config.toml
num_hidden_layers = 8
num_attention_heads = 8
num_key_value_heads = 8
head_dim = 64
intermediate_size = 2048
norm = "layernorm"
norm_eps = 1e-05
bias = "all"
parallel_block = true
init_std_down = 0.0
learning_rate = 0.0147
decay_fraction = 0.52
dataset = "wikipedia_en"
MLP neurons of a small language model. Each row is named by its layer, matrix (down: output weights) and neuron, and shows model dimensions 192-319. Each number is 200 + 40 x the weight over its row's rms, rounded and kept within 0 to 999.
After each neuron's rows, "fires before" lists the tokens most often just after its 100 highest values on Wikipedia text that the model never trained on.

L3.down1311,150,199,248,272,169,163,188,267,180,142,224,191,225,160,275,173,210,168,231,186,206,156,156,248,166,284,190,205,190,180,199,173,174,255,246,199,154,212,196,212,146,172,189,212,177,183,233,194,249,128,236,196,189,159,162,211,156,254,229,175,276,187,137,195,158,149,229,206,160,230,216,268,229,112,170,169,143,216,245,221,199,251,211,226,277,194,177,202,247,215,216,233,183,113,205,224,200,254,114,237,177,264,145,266,199,297,212,243,242,184,227,161,167,168,239,187,221,203,206,275,241,196,241,164,209,186,188,214
fires before: "\n", " 0", " |", " 1", " –", " J"

L3.down1055,143,205,198,219,121,208,162,240,188,129,176,176,204,212,222,184,190,208,230,133,170,148,246,244,176,213,219,222,215,209,191,177,211,234,214,216,147,151,147,228,237,226,165,275,138,226,211,225,107,143,200,242,187,212,287,183,195,240,219,131,275,148,210,173,255,175,212,198,191,199,267,241,217,229,200,162,217,274,221,195,130,196,211,187,200,162,193,117,173,192,251,230,180,98,256,171,213,95,115,202,191,111,264,282,166,217,106,142,242,232,228,205,188,197,228,176,162,266,216,262,206,182,164,216,188,203,179,174
fires before: " |", ",", "'", "\n"

L3.down361,183,164,144,185,223,239,259,189,201,220,243,255,177,170,182,203,170,168,162,199,218,201,221,231,230,236,147,174,239,213,202,207,224,235,136,234,248,231,134,184,148,141,136,198,253,189,226,182,208,123,156,206,233,184,215,194,208,245,132,257,227,190,175,249,173,158,183,170,103,185,204,131,212,232,221,203,178,312,245,280,213,176,203,260,233,214,194,215,248,236,204,206,247,213,129,218,196,186,228,186,197,198,249,158,147,190,292,181,210,148,232,109,204,129,148,196,146,163,217,204,261,179,197,225,172,172,189,133
fires before: "-", "\n"

L3.down749,218,244,160,211,160,217,166,263,189,180,201,212,186,164,165,182,173,181,227,184,203,90,230,150,146,169,169,227,194,215,197,159,202,164,157,235,217,259,174,233,111,157,150,149,233,253,174,186,204,211,238,146,239,181,294,255,218,267,236,196,238,185,202,275,209,187,189,175,205,175,204,199,229,191,269,184,238,171,194,186,154,194,223,135,168,247,209,259,193,108,191,250,226,139,232,196,226,172,196,163,246,180,209,235,168,245,203,176,200,136,214,204,181,155,205,236,131,140,257,212,152,224,258,172,243,197,138,203
fires before: " to", " in", " on", ".", " by", " as"

L3.down244,158,204,249,240,233,158,196,241,203,143,221,233,199,213,202,210,201,161,189,221,209,158,206,150,169,199,152,240,186,182,227,125,225,217,160,177,191,186,258,233,69,210,175,225,227,244,192,234,201,233,223,233,201,243,158,188,223,228,245,223,208,196,193,240,244,222,148,210,233,168,203,207,194,152,134,180,156,230,157,240,184,172,198,180,206,164,207,195,167,212,126,239,254,165,172,195,193,193,238,194,179,178,162,175,247,193,184,187,150,211,188,224,255,184,234,225,225,215,225,198,211,243,155,178,227,249,186,193
fires before: "\n", "The"

L3.down1724,189,199,211,208,230,191,212,192,196,199,201,198,205,208,198,186,184,184,194,215,197,196,196,201,200,216,201,209,188,204,201,227,184,197,204,194,201,196,190,201,0,185,190,215,209,216,206,199,211,198,193,184,202,195,201,186,192,197,213,202,193,208,188,207,216,209,202,204,208,211,219,216,217,222,191,204,215,197,233,206,209,207,203,194,200,191,202,191,206,202,206,202,198,185,196,199,207,216,206,206,205,201,190,193,180,216,191,198,187,198,204,194,198,222,214,208,199,205,190,210,197,202,201,205,205,193,195,187
fires before: "\n", "The"

L3.down1232,108,232,199,254,209,180,188,333,173,185,203,220,196,101,189,226,240,188,206,223,252,195,240,144,140,281,187,189,259,186,160,214,200,245,263,152,249,230,254,145,189,220,149,207,200,268,141,177,277,168,148,136,209,221,172,197,183,170,199,191,216,233,138,240,159,171,173,290,91,209,195,189,183,216,169,196,166,213,214,240,233,265,236,105,276,211,180,115,256,248,185,156,217,194,156,125,164,336,230,186,128,261,216,211,255,155,172,190,150,181,238,155,233,219,212,157,216,125,130,238,271,247,266,242,234,177,172,252
fires before: "\n", " |"

L3.down1045,179,260,239,172,229,232,187,168,193,223,181,207,203,224,192,60,197,196,170,173,248,233,252,186,206,123,207,204,183,205,201,166,191,147,158,233,133,160,177,276,194,246,178,187,192,250,221,233,148,215,211,132,214,190,175,252,182,55,220,196,213,122,233,159,285,228,220,189,262,209,219,170,220,163,239,164,240,238,218,177,179,229,173,203,220,205,216,197,162,169,226,244,149,223,250,254,162,219,129,113,231,190,156,217,190,202,254,277,209,232,192,245,88,215,189,178,211,189,191,136,168,149,249,201,223,211,171,267
fires before: "===", "==", "|", "=", "The"

L3.down213,209,183,160,206,189,265,161,210,227,219,190,159,134,169,213,230,164,274,174,162,187,191,207,286,219,222,190,183,240,169,250,132,219,218,218,162,239,164,178,235,325,245,204,211,180,181,241,241,205,192,243,223,122,249,204,197,210,199,296,224,236,168,176,251,156,214,228,312,151,193,149,197,155,159,150,196,267,193,163,211,180,162,203,159,153,154,250,234,228,206,145,191,229,253,158,234,235,155,202,235,238,216,255,182,190,209,213,112,179,77,252,173,184,196,134,233,124,163,128,160,144,189,191,187,266,199,203,259
fires before: "\n", "-"

L3.down219,159,171,150,180,216,221,181,171,184,234,192,169,234,209,167,195,194,174,134,153,171,153,235,169,272,166,184,268,172,208,238,209,237,120,151,125,181,273,119,199,254,140,157,166,237,192,196,249,181,279,182,148,210,227,210,187,187,208,266,213,216,239,247,195,233,179,216,142,156,265,253,176,198,167,225,248,187,144,218,229,186,177,175,192,148,134,196,179,189,215,330,249,148,200,141,236,236,205,218,223,189,197,246,135,270,176,176,198,260,225,175,171,200,197,172,206,236,165,161,134,197,135,178,180,174,185,199,154
fires before: " |", "|", ";", ":"

L3.down56,230,217,207,230,194,174,220,234,298,96,197,207,188,221,200,134,180,188,199,278,167,226,227,238,135,152,220,113,198,161,196,278,204,224,111,163,206,216,178,129,260,189,144,183,216,219,286,209,186,213,256,261,211,243,246,177,202,200,191,174,154,234,249,226,174,202,193,234,184,214,189,210,154,140,212,226,166,226,254,245,167,196,229,235,205,135,238,268,224,205,211,183,267,185,221,164,170,184,169,235,245,250,160,260,185,170,225,177,187,252,190,238,179,154,201,215,294,169,166,253,170,196,221,205,295,238,185,167
fires before: ":", " |"

L3.down1301,114,115,256,181,153,248,196,214,164,140,214,247,144,187,161,269,189,192,184,213,225,212,235,224,141,179,256,229,187,230,173,144,163,147,207,195,152,241,63,182,217,146,198,265,212,205,154,131,270,236,204,213,234,226,249,237,235,204,229,282,237,213,202,272,164,220,214,199,197,181,178,156,244,242,241,91,162,246,174,254,250,135,210,187,206,233,166,246,176,193,227,160,200,155,169,206,188,216,240,214,250,212,255,202,255,178,181,253,185,155,246,244,209,244,166,238,237,257,156,203,169,266,238,191,277,104,213,133
fires before: "-", "\n"

L3.down406,179,126,228,215,180,137,229,202,184,215,240,255,150,175,161,255,233,133,221,214,240,264,201,218,175,202,133,177,203,220,227,217,192,186,202,161,221,191,232,205,232,198,152,184,157,283,182,212,225,199,198,145,205,228,204,192,228,206,224,243,213,174,244,241,211,164,215,200,177,199,169,147,196,219,226,231,172,283,132,235,225,173,265,254,217,164,245,257,165,295,175,199,230,230,138,197,246,192,237,232,180,219,306,234,182,112,176,224,256,157,283,212,214,156,183,213,159,177,141,167,194,187,169,302,187,196,175,208
fires before: "\n", "-"

L3.down1759,253,194,100,172,192,184,217,216,195,178,181,207,196,191,148,164,200,169,190,172,183,185,256,94,173,166,232,263,173,241,221,155,203,213,227,185,149,130,186,191,123,242,195,295,156,182,242,201,142,150,192,150,203,133,206,223,289,115,180,201,128,170,191,219,201,225,213,205,234,192,236,204,144,120,140,161,203,252,207,114,212,207,153,202,216,190,143,169,193,208,117,119,197,218,144,294,229,230,255,157,223,193,204,208,127,240,195,241,216,193,171,198,202,182,149,138,217,272,220,194,186,239,184,246,260,182,201,155
fires before: "'", " |"

L3.down1284,184,274,222,208,177,221,232,186,241,156,178,187,215,155,244,202,223,162,241,229,277,165,218,232,138,261,179,180,202,193,195,252,232,185,182,176,189,235,216,204,161,179,259,206,182,225,230,228,228,206,208,209,220,193,229,267,186,155,167,174,160,162,223,256,161,245,191,234,231,309,207,145,202,180,153,203,211,260,267,226,140,251,203,229,213,156,188,169,231,128,131,252,228,203,156,179,222,235,193,261,264,133,230,124,232,304,143,232,229,165,178,176,152,172,268,261,240,187,206,192,123,183,220,244,209,233,277,108
fires before: " |", " 0", " hold", " —"

L3.down1998,219,167,186,218,228,145,170,212,235,257,212,192,200,148,229,171,208,178,173,207,151,231,172,171,169,220,177,205,139,210,191,201,222,187,115,153,137,244,170,215,232,177,208,245,225,174,204,176,291,188,188,220,177,235,196,190,180,188,217,241,229,163,287,202,230,235,139,232,249,136,276,186,294,198,214,256,238,199,196,281,171,197,310,207,166,186,135,247,171,256,227,259,127,133,149,236,283,126,203,160,189,189,237,188,176,182,129,262,146,191,271,340,191,183,152,217,238,171,132,187,179,205,243,178,195,190,208,115
fires before: " |", "\n", ":", "---|---|---|---|", ";"

L3.down1984,158,259,105,233,198,162,253,152,238,196,189,156,247,172,195,155,196,211,265,143,231,219,212,167,151,292,235,176,255,202,111,194,273,267,152,200,187,237,183,152,43,186,170,194,202,175,171,234,249,224,195,108,223,210,212,214,140,204,124,114,160,144,197,138,197,169,206,210,169,137,223,204,256,159,137,181,230,231,169,163,186,149,234,170,164,177,142,210,193,253,250,160,219,225,266,142,169,224,180,161,175,221,214,108,201,164,208,184,175,232,211,151,161,216,169,148,176,163,279,206,274,175,214,204,194,209,140,236
fires before: "\n", "The", "-", "===", "G"

L3.down2009,291,168,235,219,213,278,169,168,158,216,256,184,177,233,243,140,234,238,192,198,164,179,194,197,193,204,143,145,136,195,161,176,194,168,121,224,135,226,228,248,140,236,177,131,180,234,216,231,126,263,183,236,144,268,208,219,217,165,211,223,214,246,243,207,141,158,232,182,291,175,170,215,181,153,191,218,157,276,230,272,174,246,213,165,195,190,182,222,140,262,194,211,180,197,135,207,241,203,155,184,195,226,234,93,203,194,250,210,182,217,146,226,254,153,148,193,104,201,107,169,256,202,217,212,202,226,151,130
fires before: " |", ":", " m", "\n"

L3.down1138,191,188,197,135,240,194,233,236,241,168,268,161,156,185,153,211,282,117,201,221,246,211,235,198,184,220,227,221,267,236,195,179,208,138,186,264,153,235,195,225,224,226,183,262,211,116,213,164,186,190,263,219,199,214,158,153,229,236,255,131,293,133,269,185,232,237,196,209,187,161,149,250,217,176,186,272,228,204,194,197,221,224,112,219,219,190,219,242,189,274,173,223,232,191,202,245,303,257,271,231,152,141,232,227,112,177,183,204,145,169,261,206,215,180,183,213,195,204,193,196,185,171,232,170,206,205,209,177
fires before: " |", ":", ".", "-1"

L3.down1079,199,206,179,214,210,170,257,172,174,213,248,248,194,187,203,136,188,202,190,187,215,194,172,241,155,245,195,192,192,187,143,227,217,153,174,208,192,156,186,239,231,253,217,136,170,142,215,203,155,268,164,210,257,183,189,228,177,146,198,154,165,181,268,193,183,236,262,253,192,196,242,249,101,280,145,195,196,223,202,183,237,196,188,210,179,205,298,220,231,145,179,182,201,226,220,214,242,186,206,233,152,140,306,218,223,152,206,222,173,213,155,191,200,272,214,211,208,212,155,189,229,289,180,199,169,258,192,163
fires before: " |", ":", "===", " –"

L3.down1282,171,186,213,166,160,161,157,275,194,145,195,220,137,235,255,288,202,168,174,239,212,227,239,242,206,174,195,225,135,213,204,181,214,232,212,114,177,211,192,188,247,159,231,167,164,206,170,262,192,236,181,251,116,181,200,241,201,248,259,262,213,154,230,221,228,208,179,200,203,175,197,220,159,106,164,172,218,329,159,224,231,182,194,200,183,202,261,203,217,174,205,272,205,156,193,250,203,169,193,211,274,166,214,226,240,200,145,174,224,193,239,264,122,239,238,226,177,157,119,202,220,237,165,213,244,196,149,239
fires before: "\n"

L3.down1465,189,237,185,204,249,245,209,271,229,114,180,183,226,200,211,197,247,213,245,237,275,153,240,204,223,266,148,185,134,248,174,205,170,179,289,200,230,208,169,174,0,193,210,207,288,269,231,183,162,214,175,220,247,211,181,241,184,180,225,224,236,163,157,190,204,170,255,230,184,193,290,174,212,241,249,148,227,175,234,224,288,208,221,160,170,204,201,150,231,156,166,152,206,232,234,196,176,138,190,190,144,177,172,206,242,159,200,181,169,167,207,197,136,261,206,204,216,205,255,198,180,206,174,197,235,123,211,173
fires before: " |", "==", " and", " in", " as", ","

L3.down940,162,165,170,194,150,196,135,256,212,142,206,167,117,183,169,180,263,225,176,196,184,220,231,211,230,256,231,252,224,207,198,135,224,154,220,148,191,159,244,206,177,172,153,206,186,176,199,192,142,190,185,247,215,184,215,242,181,160,205,212,128,205,222,211,173,192,259,170,183,165,219,239,225,175,186,230,202,161,211,197,161,158,230,217,214,158,238,202,226,248,183,209,219,139,222,174,213,206,178,218,197,218,257,216,182,228,179,191,244,144,193,142,232,256,198,185,295,198,212,220,238,167,200,172,195,214,193,190
fires before: " |", "\n", " –", ","

L3.down1085,127,176,205,215,212,131,177,185,249,87,222,194,159,170,141,161,281,253,192,135,216,182,180,156,156,232,202,238,206,162,201,196,183,213,266,148,230,206,227,165,185,238,187,251,203,208,167,171,180,144,210,225,174,154,97,221,237,143,226,223,242,191,190,214,218,198,191,294,197,236,124,182,187,147,162,143,179,192,184,196,271,270,210,124,265,186,205,222,229,275,226,256,182,236,192,178,171,261,233,165,202,227,194,216,265,234,259,225,200,228,188,201,160,172,113,209,207,160,178,265,236,241,210,294,253,222,168,208
fires before: "\n", " "

L3.down1102,131,199,246,210,251,251,130,170,230,143,175,133,131,162,182,280,224,217,219,156,204,250,237,254,196,207,246,145,210,265,208,243,272,210,164,268,137,197,142,194,250,165,193,248,285,203,237,179,226,218,158,206,179,212,194,155,195,215,282,221,231,231,202,165,142,197,205,228,211,208,235,173,139,176,189,226,228,200,171,198,209,221,140,233,192,226,283,199,286,222,145,225,246,192,211,214,205,212,201,212,271,171,216,207,160,169,165,173,177,161,224,195,108,216,222,187,200,208,167,199,201,183,151,179,284,128,181,144
fires before: "\n", "==", " he", " that"

L3.down2025,207,180,159,204,199,213,263,202,258,183,222,148,219,183,215,244,187,216,177,239,261,185,212,160,181,231,195,281,145,185,167,267,211,222,185,171,200,166,210,196,146,216,167,175,214,182,267,245,198,220,223,234,224,165,193,167,227,180,201,230,261,206,196,211,291,209,241,140,134,117,155,252,317,133,240,272,296,197,165,179,182,191,208,194,211,126,222,163,170,273,169,245,181,189,231,177,179,176,172,230,153,227,232,183,155,192,216,155,174,245,192,155,220,329,155,181,159,310,204,248,200,123,197,219,247,217,195,188
fires before: " |", "\n", "---|---|---|---|", " Votes", ";"

L3.down378,268,132,124,223,178,168,162,245,170,170,167,195,132,222,152,165,282,108,192,182,182,332,262,252,222,160,264,289,288,179,189,269,167,180,241,164,190,232,158,208,289,234,245,196,149,224,162,165,226,129,212,187,173,246,173,132,239,210,209,287,175,207,219,254,232,175,154,203,239,146,145,237,206,151,197,165,297,181,218,283,225,168,210,243,199,178,240,164,226,254,186,239,204,211,194,271,231,206,184,182,234,198,225,201,179,215,163,164,250,208,205,208,185,144,173,208,176,241,148,208,210,175,177,213,222,186,178,182
fires before: "\n"

L3.down1267,225,201,279,157,207,190,204,181,238,188,215,251,258,194,237,274,209,210,157,169,239,213,225,205,169,222,214,220,196,164,228,191,254,157,227,174,227,212,148,142,168,205,229,217,215,160,164,246,199,145,250,201,238,197,199,211,272,252,227,149,144,173,198,194,159,250,134,246,252,172,172,245,216,265,194,181,168,232,235,199,145,219,202,273,202,309,202,256,211,190,158,194,200,226,253,197,211,149,203,238,161,208,263,155,167,207,231,193,219,281,154,240,223,155,163,209,115,184,199,153,213,140,178,117,230,163,130,272
fires before: "\n", " |", "---|---|---|---|"

L3.down1310,233,171,265,145,196,233,152,192,183,174,221,194,183,104,195,174,205,255,263,175,259,185,267,196,201,212,235,124,211,252,162,174,193,196,236,226,128,222,173,99,68,158,225,174,181,188,162,211,176,168,222,197,228,232,209,193,229,209,185,168,152,135,226,206,203,226,205,230,229,221,277,229,153,181,230,212,191,222,218,165,166,292,221,247,170,188,202,200,203,196,142,237,153,212,191,210,225,217,177,167,245,189,165,202,236,183,141,197,212,179,178,247,215,199,166,102,132,210,236,175,197,231,215,195,144,287,211,178
fires before: "\n", "-", "===", "|", "The", "In"

L3.down962,225,210,195,199,212,189,135,205,212,263,182,208,129,170,191,240,155,216,199,190,217,217,228,152,171,232,199,232,208,281,235,246,205,171,186,250,155,183,129,283,39,195,256,130,208,222,153,186,156,139,222,158,207,182,219,195,212,153,199,212,160,168,94,237,204,205,166,249,216,173,227,180,243,246,295,178,197,183,208,184,165,210,236,164,179,175,203,257,190,177,301,252,282,142,193,184,209,203,188,159,141,238,160,255,215,203,159,152,195,247,222,147,198,181,182,209,191,262,203,245,233,96,156,249,214,202,121,225
fires before: ".", ",", " in", " and", " from", " to"

L3.down841,178,221,205,206,188,203,214,248,242,182,143,268,205,182,165,154,226,168,206,268,180,244,216,197,244,145,160,268,134,264,261,235,163,222,226,185,205,183,174,139,217,232,261,207,160,214,205,213,227,224,150,253,196,220,178,197,218,153,160,246,197,225,166,213,185,226,199,199,127,126,120,210,183,177,154,219,243,213,234,237,253,233,189,235,243,264,238,230,213,211,178,282,247,225,138,202,179,205,248,135,176,228,194,129,188,137,166,241,208,258,211,249,165,167,230,268,212,245,156,245,238,255,154,220,195,196,213,110
fires before: "\n"

L3.down9,242,155,165,217,181,172,229,148,118,144,175,207,234,211,247,190,185,254,288,202,215,214,233,120,212,216,240,162,267,264,182,199,184,165,227,187,174,200,164,183,259,257,189,197,167,182,262,180,219,319,214,253,226,242,151,200,141,220,155,196,150,255,247,264,211,228,294,177,196,216,257,191,232,306,247,193,191,224,183,182,222,102,132,221,275,250,170,220,166,157,208,176,186,166,183,258,188,176,178,230,233,258,200,259,206,186,199,202,164,159,165,205,243,175,252,158,199,193,207,175,223,203,209,283,202,205,253,173
fires before: " |", "\n", " 4", " 8", ","

L3.down255,268,179,157,180,149,172,240,199,198,236,308,207,215,132,239,150,231,160,192,235,129,172,171,171,235,194,200,187,171,124,201,194,213,104,169,220,176,97,200,251,198,222,160,201,219,293,222,129,156,211,196,204,145,216,184,214,174,158,153,246,249,181,286,206,223,240,158,241,232,190,212,240,242,188,185,185,179,116,197,262,145,224,233,253,205,122,212,233,160,215,243,218,212,221,233,249,208,199,155,157,218,241,122,154,212,251,201,133,119,122,186,182,189,201,256,180,223,205,196,237,167,205,216,178,188,212,177,159
fires before: " |", ":", "("

L3.down53,153,193,213,190,204,218,140,166,173,226,267,232,272,231,227,193,128,177,174,203,208,177,234,212,204,201,195,201,213,231,227,216,188,237,237,208,245,179,179,147,65,229,227,182,140,171,212,247,218,211,186,197,189,171,233,224,172,197,178,208,181,222,215,153,235,151,184,145,217,197,210,138,150,230,155,225,174,166,224,167,177,216,139,248,187,260,253,140,243,217,172,217,183,182,231,197,166,208,231,202,195,203,184,228,123,234,99,190,231,219,210,115,189,235,244,88,192,180,141,315,177,209,173,241,172,235,222,202
fires before: " |", ":", "."

L3.down1983,224,296,177,220,192,196,230,261,223,201,169,191,173,250,257,194,177,191,227,176,254,197,145,252,169,165,194,255,292,182,209,134,264,193,232,88,287,182,207,199,198,160,201,220,129,216,212,136,154,222,165,219,281,258,204,183,214,182,231,185,224,193,146,209,279,194,212,229,224,179,201,223,180,128,207,200,256,387,160,200,186,187,173,271,217,241,206,141,232,150,299,200,242,147,154,215,229,190,177,166,218,217,198,221,215,267,236,167,207,176,141,195,224,242,170,241,141,204,231,233,228,217,189,205,253,203,151,215
fires before: "-", "\n", "==", "===", " "

L3.down1909,223,189,159,189,244,178,238,187,198,159,195,234,146,251,173,217,199,227,191,243,180,193,212,161,248,230,238,201,202,182,179,206,208,174,224,187,205,175,195,247,114,208,234,189,205,239,248,242,129,180,198,165,224,211,174,192,195,218,193,320,259,162,206,247,250,197,287,164,262,171,259,208,236,185,180,211,200,324,214,244,207,183,284,135,226,209,172,163,201,131,170,249,184,186,180,116,228,201,154,221,231,130,162,158,96,271,241,213,163,214,173,153,154,185,285,268,200,290,240,209,329,172,137,188,120,168,169,185
fires before: "\n", "s", "The"

L3.down34,142,142,175,219,183,195,198,216,213,319,201,194,177,195,190,149,198,197,178,264,237,223,205,104,231,185,224,235,252,200,218,152,124,209,177,148,190,220,195,149,147,187,148,167,219,149,169,230,209,246,228,229,202,245,201,237,173,161,171,273,252,174,186,211,292,205,292,205,197,280,179,197,208,178,174,154,257,227,204,216,110,253,269,203,197,161,182,146,233,277,210,178,166,263,174,129,220,121,191,186,183,166,187,156,230,254,130,213,137,154,158,126,154,200,171,147,202,201,139,239,207,140,195,243,167,233,212,164
fires before: " |", " of", "\n", "."

L3.down1899,148,190,168,190,207,217,264,156,264,205,168,180,141,231,214,235,160,174,81,171,196,183,181,216,139,187,144,240,224,222,158,144,302,200,180,243,152,226,186,223,190,212,149,136,244,240,200,254,162,129,232,235,168,207,218,314,164,212,163,212,177,128,179,161,212,244,96,179,147,148,294,272,160,233,167,160,256,193,222,186,211,177,277,209,233,180,190,143,220,195,252,252,151,199,251,234,294,184,274,257,162,126,187,188,214,208,169,203,169,222,219,144,199,158,226,291,148,229,169,217,221,204,184,172,205,131,238,230
fires before: " |", "==", "FIVB"

L3.down1338,188,167,191,187,212,308,157,174,218,240,169,224,218,166,229,149,244,235,170,223,204,174,220,146,203,214,218,178,137,166,196,210,213,212,191,136,185,267,202,209,179,202,244,258,214,222,208,242,235,189,171,224,157,201,189,233,235,165,174,118,192,258,210,229,207,190,145,220,222,210,213,142,223,135,256,276,199,205,144,196,187,210,160,188,233,221,153,162,228,193,206,169,155,198,186,253,201,206,186,225,204,221,168,219,232,104,158,292,202,233,249,205,160,209,207,212,175,179,226,199,95,244,210,148,217,179,206,203
fires before: " |", ":", " to", "\n", " Championships"

L3.down737,243,145,168,254,176,266,212,213,174,193,238,142,216,141,209,288,151,258,145,95,236,190,273,224,222,230,215,198,150,211,157,212,224,234,183,189,183,259,171,237,142,212,201,194,166,186,177,194,182,174,160,198,166,188,204,215,196,151,180,190,196,172,157,242,154,190,181,177,168,221,203,208,191,143,156,255,197,199,173,239,190,191,303,170,184,222,165,182,183,175,166,205,153,136,212,161,206,172,185,240,229,230,177,171,115,238,236,214,199,217,218,233,180,146,193,189,181,190,152,215,227,229,189,207,163,122,180,208
fires before: " in", " to", " on", " by", " that", " as"

L3.down1614,154,187,185,165,194,188,170,128,209,175,206,169,164,178,220,205,225,216,187,257,209,182,241,159,173,238,157,200,180,185,206,182,169,190,241,153,176,185,167,148,150,279,199,189,121,204,179,172,206,193,227,269,252,260,188,250,207,158,174,225,247,214,199,199,217,225,149,206,209,243,225,202,241,98,166,217,179,196,179,186,216,213,269,203,124,136,151,220,209,241,165,256,237,273,228,268,154,195,176,129,219,197,218,130,212,129,168,227,268,240,184,289,207,155,231,219,193,221,221,232,212,145,238,176,279,301,235,146
fires before: " States", " |", " Kingdom", ":"

L3.down1352,149,144,243,209,210,227,209,268,251,197,201,223,246,130,178,182,187,139,201,190,237,197,280,202,186,229,199,209,162,173,190,258,199,207,186,214,231,209,198,224,108,123,195,174,205,167,175,196,280,155,181,211,157,204,215,172,202,179,201,229,189,158,240,227,171,259,220,213,168,117,140,143,179,212,273,216,161,257,237,224,175,171,239,156,163,193,206,183,175,185,114,200,212,79,223,220,219,162,217,160,268,185,189,185,141,196,246,176,138,201,230,218,204,214,198,190,189,225,191,220,213,226,144,162,160,162,175,154
fires before: "\n"

L3.down171,212,164,144,177,267,226,261,154,185,168,110,152,237,163,214,202,207,235,181,193,171,147,233,137,232,281,230,128,178,214,200,227,205,256,191,169,207,111,212,81,145,248,173,235,268,156,150,195,277,274,239,226,152,174,218,173,177,230,182,193,268,179,245,189,196,215,230,230,158,220,249,251,191,221,181,267,152,262,236,149,210,200,181,216,150,249,212,235,251,196,237,208,268,196,160,242,245,229,180,220,191,223,179,226,233,194,176,239,205,168,204,162,212,210,129,144,235,174,199,200,152,236,218,210,153,183,137,171
fires before: " |", " 1", "|", " third"

L3.down1185,216,110,261,191,195,260,228,171,243,191,125,191,182,233,175,214,96,166,166,250,161,249,238,163,183,232,198,201,235,190,306,195,177,202,183,186,186,186,166,170,190,201,236,187,225,220,226,223,255,207,204,133,183,215,194,236,215,197,254,170,273,233,233,223,192,152,202,150,173,231,150,196,120,194,206,221,212,236,251,233,236,237,191,193,197,206,233,203,211,180,261,194,151,225,212,230,193,216,213,152,212,128,157,225,129,280,150,240,272,249,219,219,207,117,132,219,235,153,144,223,231,217,226,135,165,220,288,201
fires before: " |", ":", ",", ";", " are", " is"

L3.down1052,200,201,143,235,168,208,177,245,184,136,249,216,179,193,235,226,224,237,218,164,195,92,198,179,125,241,232,178,213,219,222,215,257,265,175,187,198,253,198,184,156,203,231,181,215,210,159,200,201,215,136,155,161,125,187,137,141,114,250,158,238,181,205,236,241,156,205,263,191,218,118,239,210,198,207,211,239,253,221,253,191,225,259,184,279,219,251,238,229,250,198,171,116,299,190,205,138,188,235,236,237,221,217,227,276,158,235,237,258,215,229,207,222,161,164,131,183,171,285,223,249,192,300,212,183,177,169,217
fires before: " |", "m", "|", " third", " with", " p"

L3.down47,221,133,213,171,219,316,198,197,257,190,266,160,221,228,168,240,168,203,158,231,160,145,220,217,151,243,199,166,171,175,202,160,225,223,139,127,257,214,284,194,172,115,181,203,165,234,175,166,223,283,182,209,170,200,243,220,208,207,205,206,167,190,238,247,176,155,133,210,227,159,201,231,195,173,185,187,210,123,175,171,209,182,237,157,134,200,177,212,183,162,213,207,191,198,125,201,204,174,125,262,143,274,210,192,132,194,201,178,152,254,212,199,179,230,173,195,236,220,261,202,107,164,261,249,151,223,189,175
fires before: " |", ":", "\n", " "

L3.down1446,171,295,204,192,242,222,158,169,188,196,208,191,217,189,223,118,191,207,191,79,214,185,218,257,120,232,241,230,229,181,192,209,194,184,183,189,176,187,210,229,252,214,149,170,202,149,207,211,159,247,186,217,222,244,190,176,130,221,208,195,219,241,191,188,187,162,189,164,222,163,207,231,163,132,213,177,186,246,231,212,173,171,186,228,200,180,173,209,126,128,218,197,166,223,190,226,180,167,188,130,171,170,220,275,185,249,209,206,189,152,206,210,168,237,186,190,157,169,267,200,204,274,171,233,226,225,201,227
fires before: "|", "===", "\n"